Part of a small language model's weights: vocabulary 8192.
MLP neurons of a small language model. Each row is named by its layer, matrix (gate and up: input weights) and neuron, and shows model dimensions 32-127. Each number is 200 + 30 x the weight over its row's rms, rounded and kept within 0 to 999. A neuron's up and down rows have the sign that makes its largest values positive.
After each neuron's rows, "fires on" lists the tokens most often at its 100 highest values on Wikipedia text that the model never trained on.

L5.gate236,238,214,279,189,200,219,204,251,192,196,207,168,183,169,243,229,204,255,215,228,200,163,210,147,188,206,229,255,201,249,208,236,215,210,222,234,164,209,250,232,202,196,184,230,231,207,231,223,238,202,227,222,160,179,214,142,237,156,227,241,212,233,175,216,204,211,169,203,182,185,210,242,176,191,180,239,235,200,185,227,169,191,235,173,285,189,179,208,189,151,166,280,198,228,181,214
L5.up236,203,224,184,186,239,211,238,193,238,188,239,224,205,170,204,235,245,204,245,185,186,290,200,173,203,160,192,237,150,205,187,192,236,203,191,222,237,179,217,184,183,222,183,198,211,165,225,124,202,210,197,188,219,141,192,221,150,194,173,208,175,237,152,201,234,161,208,248,219,237,267,215,241,177,199,222,187,228,177,187,204,182,198,189,242,228,180,187,208,209,210,184,170,145,189,213
fires on: " =", "|---|---|---|---|", " hum", "3", "1", "|---|---|---|---|---|---|"

L4.gate207,161,179,173,198,252,251,191,188,190,231,175,228,242,210,160,166,190,169,157,167,213,187,140,190,230,234,222,267,233,242,193,189,228,190,252,192,140,192,231,200,176,183,228,238,199,245,231,226,234,156,197,232,285,176,216,204,146,226,174,229,180,155,225,233,200,184,194,198,215,190,208,213,140,167,186,214,154,184,277,142,211,212,257,179,206,192,180,184,192,228,175,160,180,183,192,213
L4.up207,206,145,177,227,210,205,213,249,174,230,212,207,179,227,207,249,214,223,180,193,209,207,169,184,256,245,236,216,210,209,205,201,161,227,219,233,194,252,193,261,182,179,214,244,195,198,205,223,209,176,221,171,177,188,181,170,221,223,190,222,204,264,214,149,238,224,196,164,166,177,172,182,233,107,198,234,248,203,211,176,231,136,283,197,224,220,182,220,150,193,223,229,182,181,206,167
fires on: "ian", " American", " Spanish", "an", "ish", " Greek"

L4.gate215,186,202,156,174,210,200,183,241,250,173,227,193,176,183,226,131,149,195,229,152,187,212,202,253,236,200,188,161,239,168,153,241,195,216,194,157,191,191,219,231,208,165,190,214,201,172,239,218,213,194,188,145,149,204,193,208,269,175,199,218,203,172,249,214,231,178,173,251,261,179,231,222,142,221,160,108,217,160,183,253,194,207,198,211,206,230,218,192,144,189,215,235,221,183,191,196
L4.up215,197,202,193,206,262,213,212,206,223,188,200,134,202,222,193,245,167,198,150,200,212,170,228,186,203,123,194,198,244,226,202,169,185,198,236,184,201,188,178,284,164,203,177,254,177,191,220,234,202,211,197,138,192,240,266,176,229,189,209,182,225,169,228,213,210,223,212,187,197,187,205,170,198,168,206,183,223,182,199,253,166,181,247,220,264,250,170,173,210,225,207,215,233,176,165,169
fires on: " form", " use", " time", " followed", " see"

L5.gate274,184,211,205,155,164,224,187,214,196,214,187,169,243,255,162,192,231,262,120,207,230,248,227,229,213,246,165,183,179,156,226,171,206,180,149,172,182,262,196,239,214,163,222,204,190,162,176,190,205,246,210,187,141,238,197,200,172,198,219,193,210,245,258,207,200,197,228,196,170,209,205,207,158,185,226,192,244,196,162,245,155,185,204,216,210,259,208,203,155,222,203,205,227,262,171,185
L5.up274,213,199,170,182,235,232,184,151,170,238,234,228,223,180,222,194,226,254,198,170,221,235,202,185,170,165,183,134,200,217,217,204,211,219,220,176,253,190,181,214,184,220,205,233,191,198,226,160,179,142,189,191,201,210,213,217,150,225,151,189,227,169,214,203,175,199,259,228,190,226,210,194,174,261,234,140,195,183,189,246,241,213,180,157,203,243,207,179,197,190,228,221,163,183,122,180
fires on: " sign", " fin", "ic", " design", " length", " development"

L4.gate148,216,190,204,163,194,185,197,205,236,208,225,279,192,250,190,201,194,188,225,203,184,255,176,176,225,168,183,217,228,208,193,251,195,206,211,304,248,195,212,193,169,180,210,201,213,153,153,155,223,172,177,208,207,236,178,205,242,258,224,169,231,185,225,145,191,137,217,194,184,214,242,197,210,225,178,214,188,187,223,232,158,237,189,198,226,249,180,210,226,198,218,245,204,157,196,195
L4.up148,218,224,176,188,281,146,209,173,170,198,190,228,214,228,235,208,164,162,216,145,199,181,205,195,160,211,208,163,176,209,164,186,244,194,158,182,184,201,216,196,217,204,205,191,163,189,228,180,179,156,194,137,222,140,212,226,140,144,252,231,186,201,175,207,213,173,188,228,183,194,211,203,175,252,205,138,171,156,213,215,155,135,191,242,245,223,192,216,216,210,193,200,213,185,194,191
fires on: " /", " football", " an", "ours", "in", "its"

L4.gate98,151,201,160,210,193,231,196,204,143,187,210,204,207,236,228,231,197,211,223,232,138,220,209,237,211,193,219,187,199,176,210,170,230,211,245,175,190,213,201,211,152,130,164,199,197,154,205,177,245,199,256,175,212,137,207,145,240,174,190,242,265,195,204,200,164,242,186,146,250,200,201,225,169,224,250,120,210,199,213,226,176,160,174,160,209,221,176,217,200,165,217,257,257,195,247,177
L4.up98,219,165,175,188,206,171,239,209,133,254,254,148,182,215,221,236,202,210,227,210,221,184,226,226,221,228,195,231,202,169,231,233,202,182,250,174,187,191,175,153,173,166,177,232,204,212,223,195,153,211,184,146,237,187,210,189,188,197,203,170,260,221,218,213,155,218,165,203,155,146,216,198,210,224,167,229,189,199,240,223,170,174,122,233,169,161,230,286,216,203,237,168,178,207,184,185
fires on: " r", " ar"

L4.gate203,236,135,187,170,199,210,229,199,234,257,137,206,210,207,196,160,159,216,222,201,220,190,227,176,178,218,225,285,192,197,242,227,249,225,235,218,160,138,205,221,255,149,205,209,192,183,229,201,192,247,194,211,201,191,147,189,211,160,171,215,217,189,240,180,150,207,210,179,233,195,202,159,201,170,190,175,147,164,194,221,205,241,153,182,197,133,233,193,226,202,185,180,208,184,217,208
L4.up203,217,203,181,141,197,152,139,231,222,258,154,222,220,191,205,237,204,172,154,255,160,242,175,203,202,200,194,220,220,202,182,179,246,258,165,233,243,187,200,167,244,154,147,195,172,248,234,197,180,201,186,184,202,243,192,222,239,216,182,202,207,182,182,225,203,196,160,203,184,190,199,147,215,186,197,183,201,175,194,193,200,160,200,194,259,223,265,213,193,220,196,238,159,207,213,182
fires on: "N", " ISBN", "s", "d", " Episode"

L4.gate163,224,136,224,201,202,210,266,213,271,227,197,246,193,160,141,189,169,250,141,199,183,169,190,238,201,209,173,202,187,213,144,175,193,189,162,138,226,250,213,200,255,195,202,203,161,208,189,229,205,157,226,192,146,170,213,193,153,202,193,183,211,212,216,216,204,193,188,198,214,213,194,229,172,256,228,252,248,182,217,236,180,217,215,180,210,207,202,206,179,224,173,190,160,188,169,231
L4.up163,286,134,174,211,186,187,147,243,187,197,181,141,187,183,209,195,178,173,233,184,215,199,230,199,179,169,197,180,146,186,154,190,199,236,221,207,183,234,181,253,239,149,200,206,227,245,163,215,194,211,177,196,171,209,187,256,167,198,217,176,205,232,187,160,237,184,181,197,183,155,221,206,205,165,170,160,185,163,133,201,193,188,179,152,206,196,214,216,171,231,253,215,191,242,211,148
fires on: "eg", "ing", "ock", "eng", "ec", "emb"

L5.gate359,164,149,256,160,114,206,171,225,201,221,218,239,190,192,220,235,204,178,257,170,230,211,218,174,169,169,175,110,195,187,179,192,192,149,196,232,183,215,116,211,179,202,242,205,150,187,209,205,190,186,139,136,184,125,241,258,134,216,223,254,201,228,256,188,187,179,183,200,182,211,131,225,205,166,215,244,217,207,184,211,236,197,199,240,196,199,220,247,256,263,234,224,200,179,163,166
L5.up359,139,226,143,213,210,213,155,163,248,171,206,157,239,163,162,205,179,186,163,167,158,183,220,178,217,222,210,209,189,178,259,176,113,213,147,214,184,182,218,186,156,173,116,220,142,167,221,214,220,216,201,205,229,179,239,228,236,137,148,190,223,226,157,174,191,174,237,147,235,235,198,140,207,235,202,163,225,197,213,200,217,200,212,222,181,247,146,210,260,206,233,219,231,160,227,264
fires on: ".", "re", "9", "um"

L5.gate174,180,198,196,208,154,139,227,237,146,232,202,219,185,145,196,184,203,221,199,206,168,182,198,184,223,241,215,213,256,243,164,200,216,204,224,268,199,250,169,255,184,200,191,250,203,233,228,237,200,169,160,207,241,147,199,228,203,179,213,223,206,191,197,205,265,236,200,219,205,164,146,239,178,169,201,175,254,187,240,171,187,215,238,171,183,239,214,219,127,167,143,194,182,187,206,206
L5.up174,197,188,186,241,202,165,185,237,165,201,251,202,271,186,178,225,165,204,189,188,162,229,157,202,213,201,246,220,183,207,197,210,244,248,228,229,236,180,240,207,142,216,208,229,184,236,202,193,172,163,188,226,273,144,191,262,197,193,178,209,192,171,184,246,199,225,229,169,216,192,128,224,179,196,183,227,232,192,202,128,141,264,183,177,216,225,241,189,163,196,179,208,222,215,163,218
fires on: "al", "ic", " of", "ar", "Population"